Part of a small language model's weights.
Size: 16 layers, width 768, 8 heads of 96 (2 for keys and values), MLP 1792 SwiGLU, vocabulary 9389, 104M parameters.
Architecture: RMSNorm before each block, rotary positions, no biases in attention or MLP, untied embeddings, normalized queries and keys.
Training: a variant of Adam for these matrices, 775M tokens, 12117 steps.
MLP neurons of a small language model. Each row is named by its layer, matrix (down: output weights) and neuron, and shows model dimensions 544-735. Each number is 500 + 25 x the weight over its row's rms, rounded and kept within 0 to 999. Numbers have three digits each. A neuron's up and down rows have the sign that makes its largest values positive.
A block is one neuron, or neurons of one layer that tend to fire together. Before each block is what it responds to, as a language model described it from the Wikipedia text at the highest values.

Description: Word completion after short onsets. Word-final pieces that finish a word begun by a short onset token such as w, sh or f, as in w-ings, w-ire, w-est and Sh-ining, plus endings like Snoop-y and feed-ing.
L9.down378:527508528505515464518461479460513475469533522512518496523511469509461520516547520530476497461492525514505528513498482504462535518496504512523477476498493470480484503475513473500450497446497509503482477511442487515527484526516561489517483501500497529541510481473470453519542518480500499508501504495542527514465491438486498529470485506516519499491495509504524505499496491525519465527515520479518485519504503493466485457528473540504478534469560483554513519460454488503482524553498469549517468522531546504503477511512491511481529485501438531478510457523486513479490533504494479470
L9.down1430:506488494453502455539524477487522501524511512512480493524487517487525516560496453511468525492445525505512520469506537510477502412520499504523518477464514514519529493470477497505493501503498504508524457527531528448489500567488492495478490472522512493464466492520502500491506514531502498519471511507450498513476500472492531485475507520511471556457488498512504504474485530527524465458470539490511546487501514524512553497479488515507530510494524505514435456534486473499490467465493536491528515489480547510506466513531514485506465509525512532474471562530483507519481496507507524515
L9.down1683:504536538480512507512486490496500514448522490529588510530519458498481532539498510473500492547466509500481485517514484462522485496465487493519434471518520531467491537472490486464483521496527476503513482485471523518514485477489504500488487572495482482505547526477474471505443447465523502518524450521458495478507497454515472533499515490517506462509517502554486531520501511528525503539502522521491497478489511447506512505478502491546522516472493482494504527468493522500470541498474457521586484531440502528520512490546511488539518493464486517494499530465530517461522478473458484525
L9.down1778:513525514510461452526494500522526479450500489511472508482453474472501481490468526514487495564539488504469526524474496462491513478492512512493494459502504517489524555496461460519502497492466521466521477534487514465515539454493515506506496522526478498500510459496497521492516500474491522477529505516534490525465478517484511536488515506507521482525478495507518491464438502494489479530474486478483481514472482526478492459450501502503513537491524504557514486508503480514467506541518479525489482487534489472484506526491523550482484524508469505493489467445529514478532491483477485512

Description: Sentence-initial time prepositions. Prepositions opening a new sentence or paragraph to introduce a time frame, such as In 1869, On 29 June, During the war.
L9.down440:532534521490465532501495528503509542482535527457532527473496529485526492491520440501571495531532491539478494495498537472501498500463511439508539491481484523542479486437522506518493486447503495530489480497486489519549461504475501491500520512459485505508535539532492532485496534476521466536484487521491458501482477508530489486467498494487490479494501502523467521455530505516555490499493486528515540455457506468515554511489491507516517503517439510452466528473511534515538516491497466515467481494520480521492515508516533490503495509492561486491459488479475500483481483466529530502
L9.down1384:455473528485534523560540537472494487520499453497481494487514502517503471485523498498508518514531480540518451516498502466487464478503529509539514548486504583504496516473473504553501504511527529464510529525496519483456532518481496434520533487468482517516490452526467536462543490495511510517500519529521490502519522526508475505463500525493530528496517518503457452491525476534467495478504550502494483498476515480488522521507538506486516493462497503486489488507483495485516460518534507515491489481479508483510509507505473474502512521511441514516505494475493552519496482469465535520
L9.down1781:455484518506504498532484497463485516520532540520495477512544500497540478526500524464488496494523505496508483504469548494483490477487501505511510484479457506525465512487459525503500485547506496500535507467496496496523514518515503453541525474532518489484479487477509493496461475523469508509483524491499534516475502473498494460439456509491503479481526516457481458499491499469519506506523482525481521464515487492510478523506545514471526498480468459490443526463496520495512501485511508473517521507567510496503522525479411527504538520471554507507523505490479476501511532517492469509
L9.down1782:526449491478492504474505526459507504460514516560481496449518494511482492514498477424554494516520478487452455504494519498513471493463549520516481554530481519543488475502538471525518530526514497556494489474493478460517484522498476507441578472471470543470481551516479502488507506489520501491499481493516495483476484510489500482506499524517515527494541447469503518505482554501488487483475495469481498509472516463493519487505504518482485495477459531523516462472529512467479511475489494480468519514516440488442551540487489455518510482495493491506476504510520475496450523457471497528

Description: Preposition "on". The preposition on, strongest as sentence-initial On before a date in biographies and histories (On October 11; died on July 10), also locative on.
L5.down146:535458505537509495509478550484511509482520498473512504499547469526495475454490492479518500488534562502484500467513481512548544500588483463462496493487506482510527498475509505512539487500479555516480490473489492530497469468527477509499545488480480514521490511507415492485521466489487477505505534492514516489469491507481473499508467521535505455503494514512541467492504523531481489483507515480499482518525495522439566497522507497505487443495448486482510480493489518498536505517522530476537487505526501449545502503542537516519513483527503502487505494514503521489493525522460512470
L5.down191:509485494503497471462485471480531467504480479514461482452469495498508459482461553471530468465504538465474543495473531493468515502446489485495470498539512515475514463479484459475467510466487502512528463480518488467506512545517515482476499521528495489492483475497488497507502519520501484477484477498490498471501491499496507505496473508467513513492489483486511481514557528465499532503470502503488495518507465491474477520479483540515546562511492527484518485462522535488483514480535483482492551512470491474470509529528500522473499534503495496488462497507481497502536484481550507521
L5.down265:473435486499482488492516531523527484480544522519489505489513514504476506508511483453492536492508521500500462481481519507507520465550496488485501493529528491517456497531459486501484527504518503494510484519544490500471502512488530468510523471496564470496477511477498482513499519501533521474505466486519496513528543534456506510473503512515506483487485508534486467463553502484506526535497516451512530473533525494467520525528504439486529539508506504483528462507486532512483475512512495459537547531505537477511502487475461512504529467508488538503526481484514510507441478514457518483
L5.down310:514478458519478492473487515504497476509513489514553504494547507520509518518481527531479519444548494522462474497471485541485519493503519470548493487515473500461502541549533519516566501506478525534468487491534530522470490512522468506528527503498497529506542518485514471518466540498485460446557527480503490456461503512505532531476475517476465451469475476505502473524538475491504510470502509511477489503498474496477516502537499521503523518494525511512483501516535517521511527513541506522510517533524476492493509465483506486487523514505477484511528454550509522516483483534498532483
L5.down349:472486511515475532483525460503502475497553485537535484493505484481476493531497505515486517519470421504522519452519486499518533525529477485478515533495503497519471464515478500493457512499495533495500494548506470460499526535497523461512492528520498495526487504503527485489466567504519498487500452549480517489500482514506490495500524500527482474535522465481506503487472520465500482508499518519490516515488503514512477546491511491505520490500479515505499519511542544489515505460546439488478491474465472504513493494518459465492501453492512528466518480503486505539544502546516459442
L5.down454:526480495484441519532521582476485494505538510556501525531473453504506470491537561493510481493467533502470472469496492533464520508486470488487554471502518494494513501504512538520521519533529497525505509481526539490490485527527508488483481480501519470501498564495491508493498561470468477452497551490477474486470558495522497526504485478451513497453504505523509485508517489459516515464511498506466562475535510489470484530514520519547524517509513495488505514477492500511486440478545481501515453529473504548505502520496469520471495508486548485500458513524541480473440527506475474536
L5.down462:468481462509526461509471532519543478524537520520512493486508495500506494480493494456481488495532451497540523492536519496512501457534506546516542485512507475516497472486462487446435508502493502495495528530458491469483539525496474493507464492452491497539479472492512466498523517485517494468505473535498516470434534486485513509553501552470504499484494458521494531531498518500491501512515490505533476479495521460479492510550539484487484481504475506483531499527459442473478511478494510468519507557483488500508465488445495474504508486502483471565539489512515498455513540493473480470
L5.down592:490479462496483494517465546500513494479506489464528524485507528538519459512511470503497502507490515533487492496490518487506543496526512527479465513491492506484459503483522487532533483459496540485533485464471519553488493531545534492469514531485513503507507488469464532546518461541493511488490520505534471518530529499532514490497502540480522471441490489519527528560530487473489519494505524507475503532510530497514519503530521501543534506519476501515507501486520503516511463551466517487519499491497520528527467499510517491517487498508553495481511493527492504511451471548516488521
L5.down652:499521532491506494480501448479501469520484523488488532515491452513474500513525481493551513460499517524474522507523530470489476485474504478468465503514544515534544510474479516492545499536540472485479485495500482511503513489478514552501521496509496494513508497506474478521494496470478487469513508527487529474504475501469520471534501512478529500502547454501488481490573507535482492495517486546454519554522531493459539481458451505491515490533526500484516502496481475514469515483460477479484469528512489489539497484504471447518506523485516480531496494526515459488492498477520494499
L5.down950:516534508464541506510473531533532524493493520466521485487483521493474551503524480453476495512492487475494472505499466470482513504512483524537516504523511475537489494470543492477507519500486505486458507511485489519490474507514531477501511563532476465433509472474480474483510492525468499474507503474497529483496502520499468475535488468473491478469532511440479540518501503538466516498492458500498509482482533466499478468472499450555454547522472486513511505541487537485468539512470508530513510516520481520524494508542490536514522513520511507519534518500542500510489508497500507574
L5.down992:453499467503479508544467495471516519489494492492456477472506488494482471528502499481517487506514512532556501527488499495495456503475458507483524456478489493500506491520494508489484489519487485499458551490482496525505493505546498521525495498493501527498521561512525498530506505556527523491481552472534486486496463541488517516519459478495548505500508489478472520465539511460477551491477495529448491507520505514482478476565492513599493456510495496489494472456538544479470518482529474535476502521506505483467504486520479532540515493493469492568497483524516455524498525531466491488
L5.down1085:508471508510481477537517555501522493515476517510539531523476452482448528503461503484502452512538541505503484505495487472470500500515530511499531470441505444498484531507489499469503501527531501513504511534528488487503486531511528528469486511516547492465453536457472500461502489470480505523489523476491537519514512501502509541509504464474530475484481467475499467523507487476491448512520518492522440504502503473518505498521520513486478503497489493463534456547462459484524479530519511500465448510496500501528519468501532507481437524517540530475521503470494519543490505492480569488
L5.down1333:489516509491495540520475495517518526475515469509479510517490511493489501558495523516498486493499496521477524507460481452490538523525535523534525492474454523519489442516538512531486515484523517521545501412497493469473502480499501493503515510505546488542504498514494520505476511524495461515473485489547482497530436477510498492472475493524499464514535465463445517469540490503514522518507536502484506491514546499479526517477483476491506506470513506483589493521497436509508534524481507513514476490518553510509524506557492478525478473520518494489522473504499484510427527548456517438
L5.down1544:485471507489478518543519495485432494556544525508527466516518501563459540460486518522482557528533533513517540518504519491539469471471500478482487532498453556535505490508532490501520482472486513476462479508518488506483535496534481518472481514482489515535495421461514518510497430544516519513461463504502505439491489498505481495508491496506567483482476481481503508506529505449555501494493499492484510458545498529509503489511513487522486533485502527496495523501505471506485495512520519519556504420498516508449522499487519492497530525497477504503468487460477479534435467493524521500
L5.down1565:530476478487513496565527525499481520488501514515494458445536540527478488489501489503456511473498512508479518513496509496500483501503492513510537522500464489486501487506519470514508497473492506522498498522500484498489477502517451473490518469478494548528518524492466476453452503443503480466518538506519478488510536516445537485494493488450449489475515511564468456530498493518523539479523511464467509439536464496489466488532487491493457473524501513461505479461481481529478502476516496511478467468501485467510532509499491513498475496531484486488525494512519498502512453476516500434
L5.down1603:528515452504507526519453517462480565469521482516516470485516506497509507543537486506501469502524453478536518482512525459501506491511458515514455499522526512479497476485513484508482541526540484480474496513519482466513489506525496523547509499523461508476521517472482493478510511513498521523507505542463498514562519477453505528496537478517465524489516436520483513503501464522507497478553512538482521510512468511488517503512492496478483484502511479536443461527488504497524497485506491467485523491531501541463498512492467462479507508460489504483500484539513528513472492546522510491

Description: Mid-word fragments. Short letter pieces inside split words, mostly names and foreign words, e.g. "ra" in Damrau, Sandra and Praha, or "l" in eclipse and black; also apostrophes.
L5.down46:527495506499510487454463546493498466481456535517493496476535541445470547485538523472456557512479489513520508495559508531483529490519484505488525512547554499484500501525492520490522532503545523467493474492481539515477517495511509501479493526504470487530509497527480488472522503540471484483545460478478523462534470431504550555499512490520548511520467516518507524478500476479525501541493462527469505490521511532517521477519503477539488493527528495507496470502519488519475509520501548503500481497490528505479533523529503509522536536509512464484508512533496527493502521527536481508
L5.down149:478533493506523522504509494481495531487511508475496458526500478530489546547509435452537531514504479490483498515492514506502460545497466460525498505501503537454491536484514485498476507524501506499464500488460507494532543485530504517480466519496522466497504490491545423428470534498470492476518552508497538516450484549493483507529508477492482529491506521501491441484492475526508472485510510541494498469479489492475496499484512498492521534487481471516457508533497512477525458562475497525514492484543511493529465484475521489487545510437527540482480515485475493541544474480484457481
L5.down251:516532508551483525466510528449451496486491466554528486481475502522477517502516530527481511497498530482505456474489503457475498478552514509512479502526495455484498499480513510528537529489495503510499508559498544490515471499550502494519554490500491489490496513476458509480487491518502498484495508533485510537489497521475482498496487504522498538476500512534541504489494522461467497527530528478513511503529538533522527478511521495519540523524487473476515478511460508487471545531505507520498515491521523489529504535491480548519514485506505481494542492473512503494451498484494472506
L5.down418:482496545466492481480482517515483503509491492491525534503511484489487519498509494509483548461511540487499495533518520528503499509488500496517486475501501463497499485534493531483537513489489448493483541486512483499518482514529507516491479525485541488528557513471511495461496451470528485498481527457499474510501538471537518548545446513503545453510531509545506493535458475530478478483538490502520505519520484502499472525469505503477493497518510517484498507488514550486451479511515484486517529441538487489476509460512511471498518507518528477537492509492486487492462511503501474505
L5.down500:472476471538503538496472514527495533465483484453491486503538492495477505534552537498533513469495503502485469501486477482537512517511490558507468498537482489452467484562499480528451470523497535453514510521508490523502478468511477482503475509517507502510505511444471499517467449496507484488520480482503493460490510536513490480485500490500529493480497492513522530491484460484547452482487501500531512465511524492509515462518485516488471540498493457456518489475512491552494460538507517567502496499492447542526512477513518514475497502529448507534507471467521502461513555512478492539
L5.down588:497492503484504559482536573491520498515473495491494533526476514479512487478515511468488528444490522532473502542497519549487534536527495478512441523532506492519467487477497510497503514458497493490491536478524497525522467509559493479494519505498498502515513539487515526531524492520508476497503530519451510498501532521499545498499470543515520496489502514501539498500492536502512484508470519489495521483532497505509528504534536505542491519524529490476504521495511493484478527523508513499515490464516476489478484512483512491490493461470516497509534497528515497479477535474480501512
L5.down604:474495490501465542524520516490475535513483504485523466499510519499514463495517492480495523472471533479444474507519481473464530518495478461517516527482510500495469529503517497541513510494529497485492516543506538509515498516551499488486472466509483497483489567494506534540518526485443484476502510505434503476517515511502507484522531485474535502520484470476479426493555510516528462516530522468494525467491501492455504505537520508510445489471466470494526481528520489514481476507521528505453501498481520487543500531477508512507484489512536509519517458515548483511437476484496462493
L5.down645:493476499506499529527490527445515483510453519499519493479481555462493512511492531467505527467503466464509504471467451457503532527500515446433456471454496496473516500508502467491420486514511514491490473507537483505508489481460488522490497484497488500576516499505522546473529492511489493524456499517476519505478435517452515512554505546524474452524517467478521498472493491475489483521490509539492526439516501499502516530517526527485472504466507502484491503472490495484491465500518500505523469466499466509486496489522476490513482520518539469481526500532467512490468497486447501527
L5.down677:514505502481519518488523510464519532502503462450503532516536504521502534451500544533496504508511516475504477496481549484475441511537523509528493490489507476506539481515490483485485483518467505497551526469478478464523496484523471427495469510529452481515520531530484484521482484506477522515509479503553496507467507490486487471482460469446467474493511504473495522502450508457475456542497459531523514524524518490499490508510459513502484511477467470501489481486513486491504495482475449485488548498471485514502505445498482491496519524546499534549479495549491506516509504544486536497
L5.down741:511443471523515483548494463478537497513523510510488536514474512549486503510506492453526512489517509517512518427481493468484502527482506512551518480503516451512492477497489552520460511504491510486475530509454510445467486514473505525510512511497479479510524524517464488487494463499485497491511509495483498453434523490515456505446507517474524501490461491532493494515495462488490501500475519503496487460519526535479506499492486498515472504503482513495541491503465468476493521499491499524479523511484549494499531546499500494476492478523500516511483521576502513485503526493487484528
L5.down775:516487483503525486490500487493528480509504515465482478508472502512500458505487488516507499502511466495499492524538510545483491512480504495539528497508499508514534510493491511472508527493543486535512447472503466532501501492467523498540470483516478550486491480508526523502520578465494487506533472499498506555497469521527490519502503511475493488533505486502477494462522507470530479508489517483537487538461528478498470488483507502454529493509520523538464504461466526521480470466512538535505462526461503527513461489517504524493500513499471545483469526520529562516557464479501497457
L5.down866:516495505506500494476513500452468474527446437518535491534538489532474495457502521477497492517538508521506507502441525475496531532483470497479508502505475492502535482524498494543505481511485492500511498487467556513494463506510459449482480479464483473484518503503500505505496499461478483465492522494476486492466526508486497514500444584488524477459497508483449488498491532514499482512474484478472501447545473484480476525536495456541487488495528503478527529521536495498511512487506522514493493487468495528496496502494512501460496517521509530494527489504476487498454468481488511485
L5.down1066:448534502505514542509470478530480486504512501509486489474500529539508458501514519486534525460475471497476480538546539517500518515490510519481474491519501517531488516504470473525473519466482511519517473510523499492545516486497456474488527511452515501498489493488489559493489485491555532515454508508517460480510508498483481485496468501494469535509520543500513490507485499514545482499489517496537541490485494506461529530499456535525506469514512485509494509520463453490508491507478529534526484537544518500556488510500476473488485487515516542505487515519498470474489512506477498531
L5.down1423:532520460486480481493548516490506540526510538486473459453505502515520501522473524511473503502553489541486536505537541483554505499521475518508491514519497538492480506490488489457501529480447526515484536475457490512521532512493494504503510496528489493547535515507458488500478474501512496489507471505507506490493517509490477481479505520510493489476480512512538503451494502470486547469466514540449496496492544493474539528523538499526500515463507523476496510484490518453519478493539482488491504474495481430444523482478552539525487527483497495507468471490502523471493489516512483511
L5.down1481:451514481495482466493527481475512496490524494502516460516566499481474491503459495464483505485489479482519520521478499552525502527527517487460531532505509487487444487466514470535503459532506499511518518505522466500509497512474494507516473530490489526482511455513547476456476491480519475483490518516544492495448500510508515552509513480536470516521518458470529505520515540479516545508512496462490468533480485507495454490475506446497474487508508508482472460491517504492497460479528516486536462498500505472468514530495509517494495500500497509529488529457482505449508523469457504510
L5.down1566:482483466471539499466515531487484470537480505489545500551484485519520513520562517525517518447474481510476498502524472500509476527485473518502518495475550486514502508501467477523471495554476496498441504515540521473547546500514505517525499535465508507539492521451538502456515501501451484452499484520483522471511520502502551480479491501479499482511523500465504489538471521515564471487522484473474510475507533523440476496526477509531525496471540492514500511526454521525537507502495472507547560508532524467480481459522542525431469510517493504478501504469481529505487507544531498488

Description: Split word fragments. Word-initial pieces of longer words split off, mainly a lone " o" (oak, ocean, owed, ocarina), plus Pro/Aut starts and mid-word "ary" (salary, elementary).
L5.down21:517474491511522447521526530499488485493548480579463502447483558536502517476510512533501565511479501515483492486492495491444472515476482490517513475539527533521513491480492525497451486503496516508466472498493518484481481499479472541488493489515477479491524457508533497460502503459484491572485522491498481533493472495495486502532486513514465486477501484513510453536480513449495530486545482468508491511504551539518529463527498474510523498462497485443489501498484519473498501537505479522498550491465497514507484491507493432464478546518532515483498512520508485499504505528501521513
L5.down83:533527516482534489487537498448487499480494498498503476444471491479478512497500477444554517478476485460537489476544516517477472516513525523438485495502520479499560513518494491455504478513515501465501486484496507525482508499502531474494490504506515514487528512502560505478523536519480512480493482529504495458499525510480492511541472508516496485531496492474534528482517501480518510493511489453426483487545524536479549492497514500487477486481469514466503492485519498508480505497502541521500517483509502508522463496551520505510533509543508509529502492486515480509507482451480495503
L5.down205:485493457494487493565537533416513486476584514513528503513512475511527481531502486467480510525492475501452484504489518499455500474515528482526506500489528507507501517516480487499473529491509502508527529514483498488496464508518471506518487486482526544537509561495520528481527482449481540489541534509471481463513488499469430508501495511547506487471517547506519470511499498502493482508521503507468543435494507504498553519538495535510489547551518485499482518494480483513497519547508510513482481508523485514512534506485508462522490531483509551524486479462485516494475525496480467476
L5.down341:495522484504485480484508521463498517481498487538528509502495468534489436510524527474515481478514516456478512507507526494475483520531496474507433499483528539453458442516498521498469473528480472498524506477512499510496442519521520466468535475538458470526496488507541550476524526477500527437487527472502489494510497514484492490510501541461492538514500495479490473488520505500513510457452489508462467472529527487464521512501525546516469486501505488496522507466496490509506488521520490515500469444510496500520488488491504516471500537502518499471545491510521523519495486507490477519
L5.down420:486517482489493447478523506443535505477452513481491522521521475486518499483448482522549500485480477496480510501526491491497484487490524524490483484482526495526486469516537512527509547540494519525467495510549480523486510517551522481513507578502498480507537517490477512466489453516525471490481527483524474526511507469532502496466490526467491511484526500533538459541506496476519494520511485463514514517504505507492483531494482457489503548452525463549444540502465474535473480471518496531436513518534491517485486524524476506497511505476439496475563447485485514479484513512503515500
L5.down459:498523501494526507481471508472564500496481485472478523478521546513519519532469513544496451535503505490499531488534514531527506496486507512537497510520455503487516502487499460519512531480506457465492509503528449531513474465528499518481473477498496565536482474484496496512496462497497529456497477517458505468497477524482498492485496512514472512495509502468479541520481506520474490518493480525475500479479536536511473466495474488467515487481487497472509485448487497494539539472484489513479476476481521480465546500478459497506504486458478490507546536547453467466538464494506531471
L5.down671:501481485495516499493507530538477492486483456538522477476524536539525545520546517492526479508559496498478502486547524508471520483496503508504487490519516458524527464463513511480538508517517549508509505506493491451522482510455498462480515478509512483523513546436519501499529492516507509464526488478516488470532541514476487544480474511532486462474469523473504497485519499484458540468489547513531496538552466506488496497484529503497480473461513498515466466516502519505510523520447498536529550556510513524530511503508457478493485508542529512529460526479498516503508503514524514526
L5.down766:526499445495481544518559532473502515511504507529500555506513503521503542478516512470549477534525519503482457477498467468489478523484526474489527496494496488468502489502548496505504487487519504526467484521516512527532517468527498521533492480517522518476525562491482503498472498498516488476542528529500488486517527477468454532481528499422539508453517478503496501532513508451484535499501529493509515513544512518505503531496471526471471522486443504500503515472503519476456509479514491478494485494499534491500492479489530480484513449519478517498491478508517465490475480508487525497
L5.down856:521483463515522524529543502509435532463508493494503454516494496485530501506488465545488525464524511528502514499466553529552494481548500529483507506493502483483466455524474485523471526512464495521476526480513498515579522503496523509548476514549506542486533499493516518498500502499492497504502549463491492510498508509478530493524532535503485517520495520469481496505500491507474528531515497421474464514475477498464544508486511469529514467551478500469480499517484534507454457477526502493480511470486464464499526484518505506523502478458494471517542470541471554505462503525520473506
L5.down964:459514530501459494518498490533469478502489490485477501492495506497480464481517477441463523497498554495497495484447501478519465484435442496521522505519510507508476476514509512528553440546525513467524515498461455554505525524544454497486538489496540486505527539492463543496504508489490469508503479481472485485489554469496496534524547500513506542477506499536505501513556489485478486507470521502498516506516497502471481571511525517480457485491453519488521519554498527495514498494487507490485477499506494499463503517493510511492488513462439501506478490516480508508482516506457552502
L5.down979:482478543438499527483510539484487499456529512512535485496531541523486517509536491458480475520462497518484528486487508505472472504511481503477513492530529522513483484498513518548493483494490516492534470475537495503503482479485481487471495475489491502509464528516514535504473492507473509466488473514468511487545529526485492524495513489479497504484484549428508488522525515536543509494488514505466531471543498499511494491510508499525484463448527483513513507486464503492515537487514490472495512498504522544507457488502521521464479494532495536473493496495471493480493505500492501507
L5.down1042:532430524496514537534536473528523524533516523486507501525488474467543513512522499525496497491528521537461534460492489546509496441456482521500521527493522487511497508483524464480473477483440482513484498496488469529478543467501474501515487533545481530514533527516489503527507474511520552523516511518503454479493480458493494530482511467506478489487509531527491512485466513481473487520512492510491468533509441513496524479489485530498475523504458483529475520506478463503498498513468498510520538563445494478473495484510489480521515527494510523492498504503520558548535520502528508526
L5.down1151:455500498482463519501470487509476515499500492513493486513473511467504509469525484490523518485506501544469531546474528529485478497505511506487498494511482498509521538532492492524491429469507466546513539451487510444472490466487490473468503484478511514528480484483514542510470482515496515505506485508512445511473514454487524512485453515507517503525453494514505478540479471528523527496478492522500475452541503493487514521525497514538486490537503512516540513521487497460511457483510499501472517525515490519483531505554488436483451493540518512506508548472508553540474482455507490522
L5.down1332:516490510483493483525522510553504482520482467503537526498497510496516500512537490473508504491466517511504464502517468520506513518515514505528478502489540472495498476507502467514506498514515516514516571529475522526502472509509459537479519508525532500512505507491506530542531531478522476488492524474499521486466525512518503500549515531479544482466512513509528513485520503476532480521505505550489511490564482521494507502541491491528511504518498518512535494522516524493463488507495500510499514496515498474498489517508525470492460495499501483488509530500490499488508515511504505541
L5.down1588:510505501526530500543499485503491483533526472497514477469498522446491524508506536476444507522512528507435515485505504470485503497538506519508515527505496433505507487450475551544523508526500491479472458520511533507487481491527545495477481522509552490471507520463505500499512498533500501538510470513517514511485509495490465481522485520502522487509486523499469493496497476496475470472492512473511512478478471477571474486522519494521543493515502509456451518478528540475490494491472472505527486520497486453486500470521508486512472494507497532490494493528501519426496528513515502537
L5.down1744:505468490491541507500486544534543486515496512514509502524465530503509494513526527497525529502461499570500515507531501546486551475500487516465520481558462517515476505518477510534456494505520505496499497475511514474443489527512515511483488511507498509501524518552488523476452512499524544508525463501524451483492525490522508556536532557500472513527480505530499469492546475480524530466494474517526497493475481474509469533510461433514474491497492513511508499443483452473497521485516487528508494451451485484486505506477546473442474507513487514546520529544531516505541467445486502502

Description: Mid-word name fragments. Subword pieces inside foreign proper names, mostly surnames and place names in tables and lists, such as Chop-ra, Simut-oga, Abter-ode, Sheherez-ade.
L12.down1644:514507467492477495538475499490527487463505504493531534490501485463476500480485493498475490480540496524487479530494521451564496448479477470531479493502489513496523502524470521497501508480491487498507496477481511522511480544519496486485496509500489515493496467444505529492471484485531522507517475502465513523517453519540459499514488471477537520531457533498510475474540510538529474466534502452516468529537551508494486508504485476525497475529496495510519505534508499535523481493489529496516474494512533521570466489512486469511515507492467538519445501482496495530484516514499479524

Description: Broadcast and media venue anticipation. Function words and word-starts just before a broadcast, screening or performance venue, such as appeared on, released in select theaters, live-streamed.
L12.down548:557530521471471515510495551533487502487511485514516478508512509446538507516522481494493501498476496523521491506530502505496454500510502495517547506482513460511517532524460500510485495486437488476527502502470496486499529529460517492495479502523520536494544490480470514539518501495482513498469510529496445515515527504525520475499453485508481548536479504478491476476475521540494454488478514496511464490486537453550493526529512490473510503500526523488454484512516469486498545463517533473508510515514533493510515518470523463450464495517474505518497503548492519474494508471489503497

Description: Mid-word name pieces. Later subword pieces inside split proper names and rarer words, often -ra or -y, e.g. Chop|ra, Dam|ra|u, Bab|y, Goup|y.
L9.down740:495476462517521484491461495501548500461459479451504547544490512535477492507445516472525550491490492532536480477533496482502466509488542476480534449495498495532531526528510539480424516513476532484478495454498509532476484484488501460525507478511519505547478472509514499483492458483478483505500506509478525506529505510515487467526526493513531521514501458521514529527518473486485500537482473501550485517456488555514493477500498519475520466500533531497482466520459507525504515515525500536518484530518449504465509523491491510506486528519507544516465496493498481531484470503511552521
L9.down1036:481534493520505534519487518521496481487454452532471508513502531514507520477526496449490530542561521542520490475470509517494498517496541471508469527506526513492490462534517503497495495535512515499492451508543556523523528525497516518541498505489501471522539489507491485516485491546554461455477461516486460512493502501470487484528501467504500505491524469511466525495540489506470464526496507521536538526468442514483451470483470489482486512520506537478494549518530502533513509481525509489483512492468502451483516501504475471488530524546481481538528528543468497496487501501517538517
L9.down1117:499485481478470528512553501492497505520491500471499514468551491508539493510483463492489490481523475510526497498457483509493488483474516476499465519525461520492519520501527487479510503465487528524532495432469488518501501511504545481496515505493505521514509490529544496570531453499497493475487500505482514486505509458541508518527505517522533433485522475483477480550503481517492478523512525469467509501525491473523503516523495467467495505518494517508525495482515505503474474492495522515492484513463504524487522471533512436444487504517505525462452512469512511519507487560451481511
L9.down1416:459486497506532502535515530508494500508471484495472486462492521465497477521538518485520518476513515499534526486488517470494523460481532531478481503481536476484504508490470473502525504507535540486514499499510561500479483509477496458508488448514493517460504472512528484506514472478464484544491497548523516505524501493449481479528503508525488498457485471480462486496481490516501495514457469493500508467513494441499498467499538513475509480503507484522497515468542549494500488488514544489491460441490510506507466464531478503483466510511510497473503457458543504490477497480491496494